config = dict(
    num_hidden_layers=14,
    hidden_size=160,
    num_attention_heads=2,
    num_key_value_heads=1,
    head_dim=64,
    intermediate_size=320,
    vocab_size=3076,
    hidden_act='gelu',
    norm='layernorm',
    norm_place='pre',
    norm_eps=1e-05,
    positions='rope',
    rope_theta=1680.0,
    rope_fraction=1.0,
    qk_norm=False,
    attn_scale=0.125,
    bias='qkv',
    tie_word_embeddings=True,
    parallel_block=True,
    init='normal',
    init_std_qkv=0.0332,
    init_std_o=0.0,
    init_std_up=0.0332,
    init_std_down=0.0,
    optimizer='muon_variant',
    learning_rate=0.0112,
    lr_mult_up=0.76,
    beta1=0.93,
    lr_head=0.00539,
    max_grad_norm=1.0,
    warmup_steps=200,
    schedule='cos',
    final_lr_fraction=0.0,
    batch_tokens=16384,
    max_seq_len=384,
    doc_mask=True,
    train_tokens=96140000,
    max_steps=5868,
    dataset='wikipedia_en',
)
MLP neurons of a small language model. Each row is named by its layer, matrix (up: input weights) and neuron, and shows model dimensions 0-159. Each number is 500 + 25 x the weight over its row's rms, rounded and kept within 0 to 999. Numbers have three digits each.
Before each neuron's rows, "fires on" lists the tokens most often at its 100 highest values on Wikipedia text that the model never trained on.

fires on: "ic", "f", "oc", "sequ", "u", "dic"
L6.up283:520520497487514475457498519516524500519531433462489485504472555481545462501526499495532493505513490481524486479491498518500529539481492535518498498532501451524514462510450492461490498522494474497578494495522486519480487519489482511505501509468495505543470522545495465548439518522477509475509529512501499478525437540473467479515482483461498494538514488523529487517499510493453456506488488516501483448509537489487506517466516521468517531505529523543510518501531485506484493508517486

fires on: "as ", "in ", ": "
L8.up316:543481509495457481480486485497464507514523466549467496437516464493519511490553504453494523485519502535482497544517477482486484503523493500507501500520481501542489517539491538521521500484492540519495462489507462504437543473490498479479531482487509504437536519502515509524505480466485506463489511507490477520488508463525535549511488539449509547483485503470519481555491523483509527492502510503556483488470500490471512467489511528530486492498520478530484536533512458514521472516537500

fires on: "an", "| ", "le", "et", "ter", "-"
L8.up198:531505516493480522509522488510508527488479545500502490447523498473456514492488519497503491485498530483507533478491465493484499454501498508478518506489503522499478477529463479502455515510475524480519521481515477528450493480467436516449433565468503524534512466478516495493536505523484468491477531537495517521507494485507505504484510521486498524511510516537543533532487521513486438494468507512526510516471511541504484504510559453502520535535543519493524505526458476467526480467470496

fires on: "d", "ef", "ic", "i", "int", "ed"
L9.up43:463454490484512483501494533479542538513530473454523460507493564495468439486514503474484519475498492494505466484535480499456499505549508429498518471537527495504476501549560525487478502528521495492516502489534470517533521526494526524520476514505490532475477495493473496487526479517496449497480461532494532504479536462517507471485523504499530496464516515505515495519491524477474490486512491503463507506467463515516509548487531525490527455492502520531503520465515535540507484523505476

fires on: ". ", "ra", "idd", "enn", "a"
L8.up155:534549480520504518518547543493488518460495477474487530500477496528488531495550483525506511518498491501455490484488506489524518487468497499475492526536538508500514468490485520481484438522485508489520489473501496524483501513484560515518484485521490504537516541497494525460489448480500488473445486490461491496482504476516544460510478481519489501490502505521536516425493541491478480512527578528482503515481554512531467521511450489507507472482494497491461523525505525503528457517494521

fires on: "int", "or", "tr", "el", "um", "er"
L9.up303:459484501477492475500489507509530478500477509543482505497535530490496494517491526514516544500505487499539510484501516513478481492491489509511504547563498475453515541495475496480506469511497513487525499488503541515534502506522450459514501504533532503528461466508471502484522524498519499476493464473446534516544558499514532508501483502472498485484487493468478470542508512501548500493479535498494535487508489497504452492454506450539428502504498475532484538472501440519460490536549501

fires on: "g", "end", "p", "off", "h", "v"
L11.up60:512480486463502514490521539485474509492524494517483481491504503475496513490459449501498528505505503467525454528490489532475498534460479532501515515503509445510500519537527525499524475506500495478432524454463479437524499525540519473531527525528528570487472484504510495543512544460521484523495523513533537488512550513456489516490519510506481515495491535520505508522508511510454509485532519507538487555505496507492476514492494493494475539475460489482471490496496503514447510460473477

fires on: "el", "ir", "a", ", ", "ong", "th"
L5.up23:523519499519479457437443545518466502507508495472516530493518505507514518495529475501475550516459490473499499503520512516479507509473526492488484510577503508491512449465501467507501492532506500483468489479507510525471485506485465504509500508496499541484450513491500489502521481531453507455486509515505480567491519475499492485581483560498521528508433541476493458523472529484475534493480511464463528461511510499506497512487497490515518519477528485502472520470498499496484501477493519

fires on: "of ", ". ", "-", "e ", "in ", "er "
L11.up7:531510541489490458503525465485502541466537479494512486510471519499483502544530482542490516552496505510484462569507488492496540533504519448480508484529482482519541501502478520478505501481520546523507477455534508524451513522453485486474522548493536482475549509499498502502460497494468492490510503542474500468504528514492503487480529445496493544495501504485512527495509518456496457477501450509535506469530503479506480474509538515497473472499496516479473462502489520526541520491540486

fires on: "-", "Har", "of ", "beh"
L3.up30:505494508540493493530470532466502505511524495512483473504462521525472534464455493550504483470486530523485546496507515502488577504482502542506492486467523513460510497503529528484463476496505522518475487515526502513487491504510530524488482500488507487526483478516460475483521508542472538481451488516510479465505471524570512495466494515509498563492464485490537459489466568517524478501504497495459470458469508471501496556501553480495519491466487519491506482518493492491490487534517489

fires on: "i", "di", "1 ", "ri", "re", "illi"
L9.up99:476541497536495520527503493481503517479530540489482435485492509473496462486516478520453513479471512467493492489501519486553524500451530501492531480515518486494493537498559491487508516543500459519483520534516481514497514472478523579506491491548498541500520494487483547495516521514504506486455530549516501539531514493488491505498460500517481482493488506502491497500529544527492477535485499496433494524508473484452493451519454479475529473518514493516494486492469460534510494487463514

fires on: "um", "om", "el", "h", "ty", "es"
L6.up250:495513526482500557529473510534483496456489482457522486509478504508539527495520526560474544501534524493533512503528458490463528517495502463506488525515535507494493476505497503467526486487480518514513483464476493509487496498487475472523491514434499502529448535535520533481511488478531450496469441497498546493490527483503508492464531532489490507485523510526432472514463519503536477491509518471486496509517521490459529482468504479499482486510531507539497539507462479511489455529523467

fires on: "p", "li", "fir", "stri", "el"
L6.up66:505474452493547479486528509476477512480482499503524496517482473470507496494520545485528493494482511493517492477558508479484534496517509537508492525532485477483487509563462513456492512496464494479507527544480460492538515460485523534512515511506496504503490494535454568475425544548496512493462518523490497469494518511469483475466491500524454506528477502504523512466463488518489500502457514484510510512501514516468476522490540521525509492480492472522449513519494513527489564470491523

fires on: "u", "ra", "o", "San ", "e", "| "
L9.up216:500532468524538460528517496472475466485511502469492502515515526517537485522522444540477480451483535503465503478504490457536451495528499527506478517476472488479507522497479533507493512533484523517542509482522465516493533509495477523503511463517518502519555518488531551495473496509452500510526510498541489513506471428505519506453509493496486481522457477486512524489535524477551470477524482497495455516507473478520496491495530491504528475505501518461506523511554507526479500451483468

fires on: "pr", "/ ", "is ", "Po", "ind"
L6.up155:523491496520516512483539509505526498513482510478479482471534514555486476480473450541478472514497525466511515490516487445543495558481532486511480516447503500473506509491532494520501509502523475536511531514517506529497479528500524494487455542478499495499478501517528514526532502504511513498483516517504505498470532474475476494517503460456486513491468527440504485489506513437481472488529483452529566543477504515510485544518468488495491487471452541502472529526477512457542502484517486

fires on: "of ", ", ", "in "
L8.up256:527507485481522467513505510487519520493538477542525476505483480548506534495492527516535514500501484472485499504499516488505478507473538468458468526519520472472507481462535482514522516454517518475499518509504522484483517498454534518500473550517517473460487514490535505527526488508500535479482507461527465555529546494545505455544570537483480501510503483511460476476515446515489514531451527535495476494474517447515521484491473511523485539481490466496499458491488498492515526517493491

fires on: "\n", ": ", "in ", "/ "
L5.up74:467504494510532541513504450482468499537498528499503554520479478504515484499514518490524533534475536519496494554544450504474533486527495475471507462503512484477520500471485521537518511471513498497498455464509499492490555521473471524480459486469495475498511493467492529562561478516516483471462484495508494478517533470506488501458539495518516521473462533525517508551534446475479530460497471525515492488513510500504500487489511539482522470484501469495525513480525492506524527470528497

fires on: "o", "an", "e", "ook", "tow", "ern"
L8.up284:511488466519484521506510480512449521475523494449517523515520505467443533461520575536528505500504478478503493480500502529484501524505503512482480535499461510489520479480495557479494482456550523499465523469490446508478539491550490544515488491528489488491471519490503530476470495534524481486475507505510499512487514463557478486503509541553502496509491508523499541502524489468505473463473506505473496494480481467574469485514533470478518468484488522507467492519507506522495477475487484

fires on: ": ", "as ", "of ", ", "
L3.up222:465521483523530485488510446512514504490555481519485497499521481499464490489492501506482503498487527480473523545503530529477472512474481466482476514481521503507511508501476529549533514497480560464508460511496516502494479472571472507524467507456469509535475499516485504490571499499459510531531527479505505510498486530544464520511519497511496502454517484532476483502521485466496543530484540522490467506469531509527507501578506515478480481439510499479457510489534482510512498509485483

fires on: "wh", "Qu", "Sh", "Wh", "qu"
L3.up140:486485508511499503504517511525481539489472471480490483524455493518503501497481520505509485500517488565464503494494462497475510542491545545508504495447540527563525482528525493532458493531512515511511491455448495507545509493486493528495475465517495487500462527491524531485469452505510540557465510483518487427543527522509542519492508465505518468530485521488503495500481438474488475512473477511472483494482485518511518481489528506482459513499466501514517483492511474495545515503490539

fires on: "si", "ti", "ri", "Bri", "el", "m "
L5.up45:577483527482500508484481519566498520526501505478465522502505489521482502521527506550535481513514496494523496503528543439521461509512533464538493526529483470522523523512444500488433519504500487503524514507483531503486474492472527517503460474543466502496516496500514507481490491530452490486469493481503496493521475523443517492471498515484509490559458474534498486477506484508517510495477522487495501530498542509463470466471464486476517509486476518518505489509442524445509487526498491

fires on: "of ", ": ", "in ", "ing ", "aw"
L3.up254:499505524475503485491510490500533513512525490525485495500502453518509503490474530532551528493478517472490485530489496524469508513480508493503523476541515434479530513468502542554507527499476516487463509504517479489465567467528492496518503560480488488475533500480537518484494487528501475485520520456508532478559519490524480492486536492500490511439507484484487498484546489493456499470457522491462490511482491493456509514504547522507515526454500549496445519484503504463527505520542521

fires on: "v", "im", "qu", "g", "am", "ab"
L9.up228:509507535506526519476518523482497500421549479523502490507522515455529505481501502495500484464496515499526456510510457494514521500509477499510497511440496457487555524483486511533489495454521476544470500515470485442505473508520488460502490502491505491518506484505540571495471512523586462533495463531539489459511497488499513450520475499532491484507477478527549476520564534503498486490488493491504513494486528462463501492500476490517497516530505508497477511491508503497505524487516509

fires on: "b", "ong", "'", "id", "ir", "th"
L8.up58:493503478503512498519521474493497560484497493506473526473496463473517533492514504494519519508470527523475529487527469535504507484511518491518467476475508494506547456468480542505484479535521491512516505502521504495497516476525451452482497496516491516479509522556476440470500504545448518445506507497485516515487497485531541463517519498477533511480493516498485449552520480523511549479510539508466486489517508517515467531514522517500542498487479495512540522450507511545464471470438512

fires on: "and", "ay", ". ", "ed", "dec", "ess"
L5.up40:478454529515481476466522523482469525528502491509528543518507487477527468522478487517530475483509498462458510480486491487511485518482450536547496527471467482473472502491473521483508482521482469502465496511523523506491505508513550564501504516515533472493516506512540504594456472460524510495453523512529476456505512442481489519510526495495434556480530498480517482514493470490503494502482494515505494513527484518494470554478502512506523513514482507511509535478501524502508532518484484

fires on: "=", "| ", "ac", "con", "ex"
L11.up150:464507506484504429489531488509495472523523464504441519495489498514551475464512523530565493475486483505491548539507425507490490521531433502485480465502526513497500524507521490498499508469453498462490490488492521527483523492467527490488469479490501503516501472516542525514535486508463537534480468530537448488494469490481525547493485515460489496549469544490514480506510490518519493502508526521522509527514517474492504509512496495519529542484510489501488490495532492541517478528469476

fires on: "'", "% ", "| ", "National ", "and ", "con"
L10.up127:488526496523490480493515485522546505513542523534494458524437507520540471505510494443502505477480529517501500490515422513484528511525509529520522492529523509554507480534454530502458487472534490504487491501518489517523538503524511517498488501473566520485506521497519495492530472495516525510554510500497464484504484513513521482482539459497448510476449491518524486505504459512510476506461489526474524497521513499504492481539478480544497536493492480532456482496551485507495446501491473

fires on: "of ", "in ", "near ", "at "
L3.up213:497452569491474496536478507469502482500527517517499504482475443456510504494487516534521492528531531475513507534492512492526526525480507489461493495511506472516523484475492496501538482472499571489489526515537469523523531479515471513519517518497517485475491527461537502502504505507500505456505493469479488511518474479541515480489544511480498502470485500496509554539491455461453494484531507493502481564489487507510472522520500462513543487486496448543461458486501471494533483509554492

fires on: "d", "g", "Mag", "and ", "th", "am"
L9.up32:533469487492457517557497508497487464455547501535511506509527452498495506486483456494513513492531492486453485492532519477502477480481514488519469507459508511507478502547498487487493472509484489516532493478505494454535525533478503470471519526563505571480486479543502529498532464494484518533517488491468463533530477523505523520517507495514549464485495487483518486529514504527521505554474491530500486518547453516495531498448498492477491481488498491523460475451467497527514524501510505

fires on: "a", "i", "o", "ia", "ra", "League"
L6.up211:490529455521481471520513486470499531477536475536548474515487470473464470488483495525490526525525511466458521512547500506501482480492474491520491471488503526532555492476466494487531483521481525460529542464523451539518485522458535510502518498527469479558524506518464528507513514497511469465495555531497496512437528527520502502491486492508518509495479487455512487474499489502504471543472540498499461525547531493496480505486517525519503471492483490471492521485537479527536507489482484

fires on: ": ", ", ", "s ", "in ", "– ", ". "
L3.up257:502497528474488534463511498452504521546508509524520481523510493500537493493490498558486471501506501488515484538508484502489508445481526480505485457510509516535499512493468507528493561554478468518489437467493488498495500540493462501481467461510534550481532455480493520556509452533456498486472487505543476483464507504495491543479515528482499531487493502458448465492525499498475524514500522533527518470498540486538513495453484486501501500471510503516507515523506491539535471497505508

fires on: "appear", "found", "bor", "fail", "ter"
L6.up203:482476497490502461428501481482484498483508502490535553511495502494468556493522540518483479505497522503516527435456498499520518538483510461531479536525529517508501501497454418496514507480480518483462494492492513525504478496501514526498521525490487476503481460504499514528530481509516528510528472517531514484450511509535454491516496463502454492508531551527500531460512480458559498494516508498516445488503481475497458503481475501515518486506499527511486512521485519494521441515492530

fires on: "ter", "= ", "-", "o", "of ", "ne"
L3.up58:498444519527503467493524501496519516550468540507500503473500503480505514483477516545500494472501477491498557489509480527467519437499488509486507521518526494536498504529514498522453514493486477526450558486521508481517471461505531510515510527498532500506503508482453481522510522537458523504474515498494530523500480491477519510448522530488549516505471487503482499502476560491515455524534442505511538512486471520515514484458556474499498503431495489510490495487461520509523459509495486

fires on: "i", "t", "comm", "inal ", "if", "id"
L10.up153:445490507522503482491481552521519519537500503505492506517488514537493485476490462523492504537493503511508520504523535526479520517510483492475493464523530561502564488494520512484478463493503489509551465483525488521514507524488494507519486511475488458513487484520487464534489490481457511531462467503486488504480503486533502521491480474489503548535571501469534439510516505477512502504525511492467514495443492512529513454476538521507523459496511506443453515533535471506482452499466511

fires on: "as ", "198", ": "
L8.up220:503505515526488456474472497471507531529530430528461502528519490493505540504504480509515470506523493539512522567564492515485491499509482494539475552505499531521533513526513480474489487498457503469489494490503505512469520485534497484468483515514483516512483487506487481512494500503503507385506488501479475546454491557512516476475485472527522488507498514486526510502474519512491504532459462482508511475472480470513493507554488534521526471481515520515519546495523488490513516517488523

fires on: ",", "200", "°", "located ", ": ", "| "
L11.up244:501517553453487524475474485489509498540483509479484527541510469500538508567496518523528488506475510506519501535505521463498537517502540496510497516459493533498526537542499479507471535502472494513490465460491513472548520526466497478442484507498525488488488525483511473535514477525504469456478507480469454536517493498506498476497483460525508509487464529516541486485546505470509473486516514515516504487558493466507475458521560519483530493502446458499519500482508478515529491515513492

fires on: ", ", "| ", "located ", ",", "H", "and "
L11.up173:510522506483482494495487475554458510446482475495502466465497537515525519515470506526519508471542526451539505505498545505531497515469525479511488525497436496464507530526511493520506558491440516511496498483514516501516526515484492476472481501507490473490495522467492502512503478517520546469500447472494481540505525485533495488525494486496531517538461502503522470507493499502484445478508510518528508551561456439515529494538511468492508533519515464507495533504466489504517490506502538

fires on: "at", "-", "ed", "t", "ad", "un"
L5.up31:484526512467538478507487520496476512476512525464459517485514524524526477511444535501467488474462520500432507495525533516491504496485522524551503515549528496521460491437476530491489509505538530507477468510505492497537497520498492573478448527477533501473510509503516517522507508502467471496509487488467514506533498462490454528516482480506507491516459468516530516475524495506546457503497503512472499531477498496495564496481515464499502539542515498551507528520487524480510492489529511

fires on: "\"", "at ", "of ", ": ", "Coordinates", "for "
L9.up84:530473545518498484527494516492482544489534472510495472495476473540506498514508489555510518555521445486507483532445509512539512517499468495459488550527491509531489527551486503502490501517465557457472506481515494487466497505460487507483514555517482493496483505489487512525510473469479461481523461494501492455536509506552512532471491499530488505460489515490512495511511507507483484471462493530539452506520486478542443485483515510504511490472497513520446492524501475504507525546504490

fires on: "a", "o", "x", "an"
L8.up293:471523489511455527530491499533487483491508521447449471499496493463527545481499525479521479482497536525460540532503463478459503463520501552566495561489473482493524462503500515540522490498503493480504535496515491501476477518514504512494485526475477469479490507473553535455509484547511509526460516513527510493509498464518461457474493528540516490488499480491524563526482498540513484491499492479486484509507536504500512471523475463500507472484489509475531505452513510506475492522536484

fires on: "con", "in", "ex", "att", "|"
L10.up142:485502481509471490473434498512465507495496447555465460493499489535468513504486457502525494498518521521462484492505471519507500483510449447496503479527527491514494513502498546487532480495490470539507540492511483543473470497497503520502528475527519469465546489507489540538529461509504509509482519518520476566520522493520526506492527441507488443478489543527537494489508474530532460490523470486513528513466504517497505527529472466476506517517490516523507515477493445497533508516504518

fires on: "at", "; ", "as", "th", "us", "ed"
L5.up189:504513526464467555466510517548475482485498474487459514471497486524498506461473552523476491496487500459506482498489465510516498534534513500507457529497499505499501530506453535521486474471489505475490512497504474514514506463497477523511484469484439480561524481484454492491531519517498504489480504535462530484474501487504503486502514516504493523534512539505459483463510426494496486532488514502521458494525552493527534516513544502484499566498550515487487505522526506448540489519496495

fires on: "of ", "==", "adv", "The ", "li"
L6.up83:500495484488513521515536519529548486498489501486474482506508483500454476494515469532503474527524461544494479524524479487470492516516454526488541490518537508509464501482527493492490486488518488500510521494453480519506504506496480514537454535491559527491516524485526490510506538511505541457515516483488461468534473510511525535548479442452464484464506517480501521533448506455577478526448496488503468501505512490491491474497488518519475513494483507527476512511531482501536480504444496

fires on: "an ", "to ", "-", "; "
L11.up12:542505474518502521554469492513508541462497506471519487497452516494513464507536533480496509473502507545521483480467516478472507509465510446554518535492490484469498480513559506479461522540485502464523508512487492491471478513503478524499458472465515492500501447521499508505527537514437542452541501493505488500518521512488510481549538481480475483503505462542519520465496504516479518487475513514501487474472529508488533466504483509533476450509474507513468518460525526513495494486535520

fires on: "St", "p", "tr", "tem", "Comp", "rec"
L5.up233:486492492469510492536442504507463513505463489551493510527491516505461544513512515513504543527526488493511459523495454475484496481510468518509518490540484508527497506555544496445495511476526485475497521531495524504509513505475510502510506515510522511518494550509516491482501490498512520527457479464456491436464536499497506471491517514486515518526495504492547484495465522507506541469523528511547523485539532468482505493443535489498436528470450494450478528497532504499499533512499506

fires on: "ed", "ent", "ing", "t", "Carol", "us"
L8.up57:532496521497482494503495486507485469498495506484496519494475522499508455482555547498452501531493492475443457558533519514490515521502505542523487512528520495526496464488500493498467504463517521521519486505519487511481504555533515533488529501502517540507515536487519530499492537507504450517471481527488472494495473511505477455506483486521499510523443445560488458450487449476532513514482511486475492497520503500510543482533476468505490443562504499510544516475515479511498496507478503

fires on: ", ", "in ", "of ", "at ", "s ", ": "
L5.up254:450519500486492523559509473469496532529528459501519467480451505497485529527503482502489541519489515515495438539492507507486482475497506488506506471541514461536498515492510535479497464463515514499534489490508483490486519524514486474487503471497490565486491491489487491542543505469492509506504439526516485523518492511478497510504556514477537520464503471458469510543514507488488536525495490516498480483516521475506563531519498512466466496430474475508479519507480496486549457475525512

fires on: "th", "years ", "time ", "ens", "at"
L6.up195:480484522481492467498485520476522488452562481523536501530453518465486538493477523554500505491467502501489512479499485525507510489491528467501457536454516508513488529528452560496526468488479513505539435465524476489458518535540481543527496532470495507515479486511454493497481494534519476493495500509452518485493533516517523510483525525473515486489493480466494467470522470517525493517526499490523514495511536495516468492481500476476511497507505507491512486444531502440538514543505512

fires on: "sp", "wh", "qu", "or", "ud", "ession"
L5.up148:467501504536504489520488475537453507504519489503486480539524483445465484476475530504487508521454469525524516490494483487480515538516523476496515505493472541542492537542530530520480519484490483485499478505464508481518553526480490531467507479456487492514485533536535495441522460516541514496477472465514551492519520514493475484495511556461518486479531485474503490491464494507482494492453480455519469510455492478519516485480509501475504469543486521500524538469539509539516510470498525

fires on: "b", "Be", "th", "re", "ste"
L10.up64:486526508523485518534502479525512536550493513518497509480522512531537530507553487482491507457493518502468513495477504517494511476467518494498502457491459507517538504514471494472483448464515534464497494529514517470494491488541461492476504499497537518542528522486474509491463488497509503529506444468463506542520549521492505502466521502540496490477482456547500478542483499507475484492484524444535434459508493492493510517521464449467505484483513528535516532510473516500537477520469490

fires on: "-", "di", "tr", "re", "was ", "ec"
L5.up60:500466520472494523522517481492478549509513496516480510527490532502539488569447533477468507509514524477503497508520492487479468476479448538478489467466511497481544440516508513490470508478508494533538525472510513524487462501486532480499486500540505501515503515506515482519518529508472537487556487531491491500533488475514445486488497450465532432507496494461499521486554511486544534534490478479489465468500460497485521489483476479522495560500531497500492515479485502489506517501525505

fires on: "in", "In", "con"
L9.up286:505480514513483467463469516510455522514451512555505458472523518476495495476522498466539512508524488507506498502478463489510535506507556467508524492504512497507518500503460530492509500521492521481488528515491479566525477486484527523466466512493554479489513467509497486493505505496547484495425519530491460524457507523504512520518495463440512481491516508483514462511530484508517489483487468497525503498472482509476519471463486486431504524471476522559477515493539501513524486511551518

fires on: "es", "P", "op", "ros", "el", "p"
L10.up254:542517456465507488530505518485503485511485487466506446483494521481533495521496537540504508529520526479523499425488464519493539523493514472468483521523508521488536521496480493509511457498431481512517491510414507467472542525489528516519475513488515504482500469471475522495517517509517474495471543504508491483502508493499543477519493507450428475518530480509507544488494494500485507472497523513555515505536499465460481495494532532492514508478489525478462494502533525473492517499511483

fires on: "| ", "born ", ", ", ": "
L11.up220:501516526474499476476477481517489485513531504529488513520521480508499516517471567501500528489525478475499480493483513486560474497461524485487501515508470490525514487504500504517496518510503510513482482458559507508521447484494491458493495518523541460509511483493505507489534453486500501530483454493518417499506509482529529482536488487499549521514496489476491539481541510489520493509494540476539517515540533476563494483504460460531539499477462488505551509520527515497551534544487514

fires on: "′", ": ", "is ", "av", "| "
L10.up143:490474538470466469491533490469542510502467500462464495504504460495502475450492491509478509510481517503487513530502487490552511512532515469518495464488536546525483533541550498488495502525488546532491496467463511481512487500450532497460471538547536503458484515529533511522529531527517505470434523483464507515446508487479539519520494529496515512489497543517505504489483532500504533478542488504528490466507547489467522471508508489493504490497485476510508538505476489500519554471509495

fires on: ". ", ": ", "es ", "s ", "uses ", "of "
L5.up292:561519540509563453481478483477503542483502460516509502499464525530477495542491518524528500501509552470467509521520499521447489514495487476476495490466523509492475521519471487490494505503515492462478502492494521449447503480547458514490506547524533471512535557522464475468498470519473487496477516484470531488478479515529537471530478473498515502467489529459476481479495473466537473522543486500502485503503527505544528518520505517474479466518530493515483502533521514505491488476498505

fires on: "in ", "In ", "The ", ": ", "From "
L3.up156:511502473519505535515514494505472540512527501506532457507535442483507514440515504524539490534495477485473440525518525505499509512480509512471495506545456500528531490485514536523552457504499550509484484483489506490473504453445519457465496515514523477474492448457480538514529465485506527495465508451543466496511505493527474493518528505497522508498488498478472513513531517528463496539507486526497472490490491494496504506498536505493537496482450469489514498511523498500508476457510440

fires on: "th", "H", "Th", "b", "d"
L11.up25:522515476473451490521521488530485513481501496492490494447484496549489567493457507492493493540477476498462461502487490476512499522458529471500495474505487535545510514512466511500557523489512521475469520495502518497473540433541484505449493487533520521493497510514466501486495467542485542493502470499492516535533530500462534513480503502506529492468496462475544469481477522513501471475459494492525490505547492519523501492470529481512489500472544529560510502491497545495511488526527523

fires on: "; ", "an ", "- ", "a ", "1 "
L9.up255:546481498503485512527528515467510468468521533465456476475494529535516504471479492492476493503526488547495529516527544493507549470506533524525535535458490483507499502516489492525465508504496471515530489459509488480481537505482530525490432497515459470496500524504486480552503529532446537489429506469505456465489522501554511483514487497486503494515477543529484508500494488506489477516485500479511494529499514516546499495476467508490499471470502523534461514453507502515474474510532541

fires on: "of ", "| ", "National ", "ic ", "and ", "ederal "
L8.up249:459515487542496519492499484457444533526561497485485475517498499470493485463556494491528502505497490525517511498484506473475471495497475525523546484507519514512529485524486432482475511469497505482505531502465506509542495461515512510493513516494550533533479502478462508482531514464492515546507487521487495479542489484551489515501503543494487496520483510481478526500479504494531475527477497543517545460534472422545502496527485487532492509485528537550504479497497463522506484495478481

fires on: "are ", "was ", "is ", "were ", "tr"
L5.up78:465495546511503518520513491454504526479515537508477505572466515491530527561495544462541539488493498486531515527484485513532487472527473525469504476496501503489505516445466503510501544525474485473451508480484511532503469477547478489502525495541539518478509483520556511526537496531466521500487522499510483471512465484509458464486472490492505457458480512483481497501516471470522468490530489484522472489527451487532542480512483467489486491479492529487495513491474490511490511458509505

fires on: "to ", "of ", "and ", "in ", ": "
L5.up140:571529491513479505489513508459488506504522486487459492472491489531517504486479527500490526581519502474471465529511530533500512468469529408499468510521496496499487475514533504522504544498491524492484504491469471457481542487544534497487445528507477468509529518488484492505504524561482512526473468464502513494529447520544514471479515470507493491475495499518499507534493459482497517506485463465538477509522476491501516502485524525459467493521484478476477515516503490487509516500517510

fires on: "they ", "3", "9", "4", "They ", "d"
L8.up77:475499500483516494490498535518526538554482491476483507503454501510488477526468517494523493481467479455479527479528501514464503561470499513545485454467496458514536435465474516439483481509536487507455507477514504493527506499516510492474504521515501511515496490493528531537519470484519486498512517533492516447530465547508472484528479477507518520503480493529526503526469448522523489506545530506484511480483499469530490511513447498482524498501525495550517513502550500480530464493533477

fires on: "l", "o", "an", "e", ":", "il"
L6.up209:502499496556525479507535471448512443503459459498514488464503496496483484469479511531490497496508504492486476466537510508511529492495530519462522528500529429540508525464514503502493470495481513517474507491503461529512526526461516512527490495540499519553513543512525527466516498482464541481505511509514494510515485476495503506495478492557465462480505527508480575501516473490508497492492521494487493506483422448515501476524479501537525509521487457518499450517511509488525526507507477

fires on: "i", "ri", "mi", "u"
L11.up202:478459503482508478500503505468461527456476486478496463510497509523471506513511470503530491518503496521482466509533486441533524517499535517458515512467517524486505502533560518516461569542501536532525543504505482504500495546433519498492522484508485492507470509517477495507533485471510450502462494503483480533509501496480493496498504494500538446533496510537470514509474506491496438516523515494497487522472465535469489464488472516532481490497447538484526523505508446527521506496492472

fires on: ": ", "\n\n", "| ", ", ", ". ", "\n"
L9.up106:506485535475479497477491483471527531542495521505504470487477497525537499541495553549522478526523499489537508526496488507492537551479520488508456490518460466518496491515494487504508497557474509533468480473523511485509567572472493477468526538486515493459492510544486523532538457484494480519477502535490431475532507490503515494490501501521509541522487521507523530486523476486486479488476495503542507517560465501486535476525514508519516528471485493537510507502470489491523508481506487

fires on: "m ", "ir", "be", "ri", "id"
L6.up262:550492511543499542536493560499472514535508500483458489490499486508529477502533482478555494528519522503500507496532501503481459516495484518488492508504494484540497463521473533513499488472501505521481512475480493514525464473510499517495509467533506533460508476508481485519506535542466461457493476513489475507553446506461486524516496501480517510484544448497496470509490494510473558494520485517491466527482497465458472459501499541499527534509514554484520509500436523511537508528502531

fires on: "al", "or", "at", "er", "t", "a"
L6.up260:500474539475480463516536495513479498480476511510530472492524506502482538503519494533460542481473476498502504487521531496425471472480513516522502550523500473485531510513553510463500481492474494554501434488468553536547494511539548488495502519517499499519529431521487526526516505463514461459499472472494536519500509517481517493474497477479508447514480535487502525519500501528512500461486508488501462526547469501512527476545502497500496485495505485497508515489463476507494477526498496